config.yaml
num_attention_heads: 2
head_dim: 64
norm: "layernorm"
init_std_qkv: 0.0395
weight_decay: 0.029
warmup_steps: 200
decay_fraction: 0.913
final_lr_fraction: 0.0
batch_tokens: 16384
doc_mask: true
MLP neurons of a small language model. Each row is named by its layer, matrix (down: output weights) and neuron, and shows model dimensions 96-159. Each number is 200 + 40 x the weight over its row's rms, rounded and kept within 0 to 999.
After each neuron's rows, "fires before" lists the tokens most often just after its 100 highest values on Wikipedia text that the model never trained on.

L7.down268,112,227,162,237,218,253,210,192,199,223,136,221,172,227,214,160,213,164,254,200,202,226,222,182,206,211,147,259,251,187,173,166,210,157,190,163,200,177,188,204,213,193,158,187,240,207,241,163,241,174,238,210,170,252,187,143,201,186,150,163,198,292,195,188
fires before: "=", " John"

L7.down80,152,224,174,222,190,189,186,237,257,244,247,203,159,215,138,236,156,263,230,204,201,233,196,178,202,194,198,206,124,208,178,236,206,198,250,205,156,201,253,210,87,194,97,195,174,185,194,212,201,253,204,147,244,116,131,153,214,208,182,179,226,228,257,164
fires before: " on", " in", " by", " to", " the"

L10.down623,180,243,216,208,258,190,299,204,229,200,186,175,199,210,222,227,149,217,158,230,204,200,271,179,171,202,313,164,216,270,197,158,269,149,178,218,147,190,283,149,144,121,167,177,100,166,199,202,212,202,221,218,232,225,277,147,176,189,136,159,251,211,235,191
fires before: "s", "d", "ve", "t", "re"

L8.down207,247,203,214,202,226,203,233,147,209,203,102,185,144,211,203,133,160,192,214,170,218,232,223,173,244,229,266,203,231,306,145,172,176,215,149,169,159,212,167,185,180,195,247,180,233,212,228,272,182,201,215,276,218,188,166,239,202,156,146,158,187,221,200,207
fires before: " |", "″", " (", "g"

L12.down140,223,248,319,219,178,181,183,177,125,234,144,220,200,114,161,225,196,214,179,196,141,270,215,237,239,235,211,145,176,217,281,161,231,207,195,210,182,177,238,144,224,197,218,233,165,187,158,227,188,161,227,155,189,179,227,132,220,209,217,268,199,128,211,257
fires before: ".", " |", ";", ","

L10.down64,242,224,153,244,170,186,225,188,209,204,230,254,189,143,206,113,250,199,280,204,180,151,226,190,211,169,201,206,173,228,209,189,230,226,163,159,246,194,259,147,212,278,178,163,181,178,261,202,202,196,240,250,252,194,164,169,181,162,183,196,217,216,216,131
fires before: "="

L7.down543,228,193,208,178,228,258,196,197,116,181,207,201,223,235,152,197,165,191,165,202,185,246,192,189,152,156,213,148,195,138,179,182,158,257,234,245,189,227,162,206,130,196,206,212,206,202,247,259,162,219,196,134,161,151,136,194,205,215,198,178,207,263,215,129
fires before: "=", "\n", "\n\n"

L12.down476,130,251,176,175,165,251,203,224,187,255,214,231,241,194,255,241,180,220,190,244,235,210,173,162,202,216,192,145,170,228,279,134,233,180,245,236,204,239,218,221,204,223,202,158,140,200,195,166,147,213,293,235,227,200,129,259,138,180,130,145,193,208,191,252
fires before: "7", "0", "1", "3", "8", "5"

L10.down111,195,196,227,229,190,212,208,129,226,253,177,186,121,125,225,179,213,247,209,239,239,237,271,169,177,180,170,127,183,214,144,190,239,223,169,140,234,186,265,191,202,222,106,172,207,202,215,215,218,162,205,220,238,250,205,185,213,167,233,199,200,159,271,160
fires before: "on", "y", "oma", "ve", "ons"

L8.down277,230,171,255,171,226,152,161,169,215,223,209,211,227,177,141,217,152,262,272,214,242,215,159,181,247,263,183,104,132,218,207,198,232,283,144,246,127,210,216,151,185,107,113,265,226,189,190,206,235,197,133,130,131,170,239,252,181,193,218,226,170,215,192,285
fires before: "=", " |", " of"

L7.down375,239,268,229,182,219,150,216,174,144,232,183,117,187,169,201,221,118,219,168,176,157,126,238,169,173,227,186,184,204,206,279,220,188,199,190,274,165,180,229,187,207,217,200,192,141,221,191,244,129,134,215,248,260,184,233,163,216,203,213,171,213,224,203,179
fires before: "6", "9", "4", "1", "5", "2"

L12.down436,200,210,202,167,235,189,181,230,206,221,206,218,143,196,127,164,164,236,189,209,146,219,204,174,203,185,181,194,200,169,228,198,174,221,183,252,225,263,232,182,165,224,194,134,157,166,144,166,227,158,199,233,196,174,196,257,122,199,155,164,267,174,235,214
fires before: ")", ","

L2.down223,208,220,215,162,206,164,204,221,197,126,250,170,228,143,307,228,250,221,254,286,157,199,151,238,217,259,146,189,226,192,177,190,169,282,197,199,182,191,193,194,166,154,157,232,205,150,191,230,185,210,240,256,137,222,196,151,191,170,172,263,187,254,196,185
fires before: " |", ";", " film", " Crit", ")", ","

L7.down344,235,257,215,210,172,203,197,170,223,220,181,203,173,208,162,130,296,273,148,204,221,213,214,213,129,117,215,231,188,176,152,215,229,204,154,237,244,251,178,258,111,139,169,154,253,157,203,231,277,132,169,197,234,192,253,229,257,225,161,243,157,171,206,194
fires before: "s"

L12.down41,298,214,248,172,227,229,207,201,168,135,210,207,184,209,228,150,207,204,187,182,148,198,217,194,259,205,156,153,101,155,172,198,213,162,198,145,157,216,185,205,243,177,203,248,136,95,207,191,166,149,231,255,224,219,218,231,240,181,223,252,158,219,149,228
fires before: ","

L4.down95,261,164,250,244,193,226,203,198,178,234,245,189,232,239,286,196,200,203,163,219,198,202,205,186,149,217,125,158,259,259,176,210,208,201,164,171,232,148,266,228,195,143,192,181,165,201,198,199,227,179,277,214,246,240,152,123,241,260,168,205,244,227,184,176
fires before: "=", "s"

L12.down499,242,224,163,140,215,255,250,273,252,279,189,165,214,189,180,236,157,250,179,195,182,146,199,167,195,215,183,181,205,220,205,202,225,260,135,234,216,217,215,133,224,191,157,198,142,176,214,206,123,206,184,216,205,162,136,234,224,195,231,121,204,249,231,179
fires before: ".", ","

L2.down460,168,125,221,185,91,190,248,227,193,132,211,125,184,247,128,242,253,191,199,170,171,177,199,212,246,198,211,229,171,238,223,220,224,191,201,191,158,221,248,225,231,287,215,242,171,177,170,216,213,124,202,211,243,196,221,199,218,212,237,215,185,203,141,166
fires before: ",", " of", " |", ";", "\n", "."

L10.down467,154,252,139,195,232,267,221,180,126,199,132,239,244,139,226,210,190,214,272,254,191,235,252,184,139,252,194,193,154,273,196,247,173,186,184,180,139,237,210,166,152,171,195,134,182,230,249,228,244,255,167,215,191,173,188,186,217,185,198,164,176,202,173,245
fires before: "=", "\n\n", "\n", "  ", " 6", " 3"

L3.down70,190,205,166,250,229,199,235,167,150,167,237,165,204,232,223,263,158,179,247,172,167,240,216,250,223,214,199,211,183,189,199,193,182,235,195,102,176,213,279,205,162,173,208,201,175,217,180,223,266,222,298,204,269,186,221,225,273,269,263,201,156,167,203,205
fires before: "=", "s"

L12.down543,136,194,178,169,142,178,209,227,227,204,233,213,168,222,222,205,192,193,169,166,281,262,165,283,211,200,189,195,190,233,226,202,225,246,184,151,209,211,221,177,218,279,221,202,215,214,208,272,216,166,154,286,229,188,142,292,171,187,150,264,160,203,153,156
fires before: " |", "\n", " ("

L12.down23,219,166,265,187,155,180,262,190,240,195,243,109,251,190,237,182,163,216,244,163,149,239,190,198,275,152,247,199,197,248,159,176,184,125,228,179,190,218,197,177,196,210,229,185,262,186,192,224,166,156,184,230,253,191,153,204,236,197,119,183,188,185,160,213
fires before: "on", "ve", "ons", "ona", "ly"

L12.down503,214,255,235,168,170,126,237,215,270,183,221,200,117,106,208,172,268,207,147,197,176,192,202,270,261,193,158,200,261,173,173,250,154,250,103,211,190,233,280,205,215,185,203,236,212,234,135,207,169,208,192,150,159,189,134,177,131,141,210,202,135,228,176,203
fires before: "\n", "\n\n"

L5.down325,188,161,268,141,166,139,187,209,205,228,198,179,162,227,205,151,264,232,206,219,189,216,143,162,238,254,230,258,148,166,250,205,179,208,191,222,229,222,186,177,199,229,213,173,188,193,261,186,246,239,149,174,120,189,196,168,179,229,180,87,259,176,290,159
fires before: " |", "track", " Crit", " (", ")", " Ireland"

L12.down632,253,260,159,231,161,206,235,165,169,205,170,175,162,227,255,167,196,103,205,188,173,231,223,184,222,251,113,148,174,198,121,212,295,191,220,219,155,170,186,190,198,184,189,228,252,220,168,201,150,240,211,210,222,254,273,247,235,204,248,253,231,189,160,182
fires before: " the", " a", " 0", " 1"

L3.down336,215,185,185,212,204,147,170,201,216,154,181,205,142,148,223,164,295,198,196,172,215,208,188,214,196,204,147,159,197,199,222,275,206,188,261,172,200,191,207,196,223,207,153,216,181,226,166,239,234,142,162,271,240,201,208,126,245,169,125,231,154,164,236,295
fires before: " a", "N", "W", " the", " an", "E"

L12.down388,195,177,277,116,249,153,173,179,185,197,201,81,192,199,240,180,213,188,191,163,203,179,225,163,180,259,180,153,227,230,164,324,228,119,213,231,204,208,223,192,180,165,120,279,209,183,158,129,223,185,161,261,204,190,172,114,215,254,222,183,152,214,182,226
fires before: ":", ",", " of", "0"

L10.down267,223,163,237,192,265,194,227,140,148,209,143,201,217,233,204,203,183,251,222,173,180,307,207,195,229,210,222,260,158,95,250,202,181,208,207,171,214,190,167,171,209,228,181,200,202,179,221,163,249,132,207,213,224,232,180,206,180,246,162,177,250,139,220,156
fires before: " |", "=", ".", " 2002", "na", " 1921"

L8.down67,241,230,196,248,107,188,166,251,245,251,202,284,219,209,186,255,190,137,154,174,194,215,201,110,191,249,268,180,214,298,172,174,173,231,149,177,134,170,301,188,196,158,131,179,231,226,204,206,203,186,238,236,159,231,213,232,277,231,223,226,184,207,279,130
fires before: "s"

L12.down613,276,178,233,190,200,220,150,227,129,231,231,183,177,178,159,194,218,237,125,144,190,195,250,175,233,240,266,260,199,161,210,171,150,244,198,136,174,220,201,131,143,189,271,149,150,213,150,230,275,224,158,162,170,220,288,187,142,205,203,189,219,172,212,265
fires before: "s", " first", "."

L3.down278,142,152,202,191,140,242,167,235,163,222,203,273,193,230,232,190,233,148,166,183,148,270,159,118,178,249,163,189,201,181,233,247,176,186,184,309,143,230,178,275,186,251,191,169,247,209,215,171,169,276,231,176,220,160,263,246,246,192,215,163,260,163,125,200
fires before: " the", "omic", " number"

L12.down356,186,180,174,197,252,273,194,211,181,300,236,178,198,203,192,172,212,221,221,156,222,320,128,168,198,177,249,272,243,196,257,180,140,260,171,210,165,224,201,131,196,210,232,195,226,208,188,247,223,201,164,197,241,222,264,185,177,181,273,175,191,174,137,208
fires before: "s", ","

L12.down255,204,203,201,199,231,183,263,240,200,161,186,148,185,229,133,260,236,161,176,234,164,224,208,192,186,269,222,284,199,221,227,197,240,205,172,199,263,237,232,160,235,198,252,233,115,142,219,258,127,233,153,197,215,181,244,173,226,176,177,198,116,151,88,245
fires before: "."

L4.down386,145,220,259,228,83,186,198,257,274,190,193,212,233,222,293,181,131,195,220,141,215,303,190,261,196,191,255,196,203,196,254,199,171,159,215,240,215,218,153,214,218,208,177,237,180,201,137,215,114,206,198,257,146,218,160,214,205,146,170,263,229,203,245,224
fires before: ".", ")", "=", "-"

L3.down303,191,219,165,250,182,185,199,200,248,237,202,151,148,290,227,193,243,266,165,207,174,207,186,186,163,191,172,215,182,196,135,125,209,165,192,248,222,209,168,295,167,232,151,234,219,182,170,222,162,235,123,237,183,216,161,145,207,243,175,254,187,187,178,213
fires before: ".", ",", " of", " in", " later", ")"

L5.down136,222,125,170,214,208,250,248,252,180,163,209,171,150,202,208,223,205,167,215,215,244,268,264,240,126,192,210,195,226,207,285,159,233,116,216,161,245,295,155,121,229,241,190,152,154,242,268,156,191,228,214,265,240,221,184,183,176,209,252,124,190,154,181,273
fires before: "s"

L7.down409,274,233,220,176,218,222,293,202,215,231,140,207,190,225,221,190,147,250,211,189,202,271,283,156,120,168,256,253,256,293,165,203,158,208,130,178,196,172,218,165,139,219,196,175,212,225,189,163,151,173,218,220,230,227,188,246,247,225,186,143,280,214,184,155
fires before: "=", "eg"

L12.down500,147,205,166,152,198,235,231,259,204,208,171,195,262,168,180,144,270,226,219,196,207,208,132,147,145,200,192,237,186,133,222,284,182,162,174,207,142,195,219,180,232,260,261,221,197,163,186,231,227,178,236,248,201,223,179,120,161,212,218,223,166,190,256,162
fires before: " |", " —", " +", " –"

L10.down551,125,175,191,183,299,171,188,207,202,115,194,213,190,201,103,187,203,189,188,143,168,169,166,220,202,175,261,153,202,219,202,192,215,225,169,259,155,208,202,182,217,259,250,244,210,175,160,234,174,304,186,170,199,189,232,221,227,212,209,179,284,249,281,211
fires before: ",", ")", " (", " in"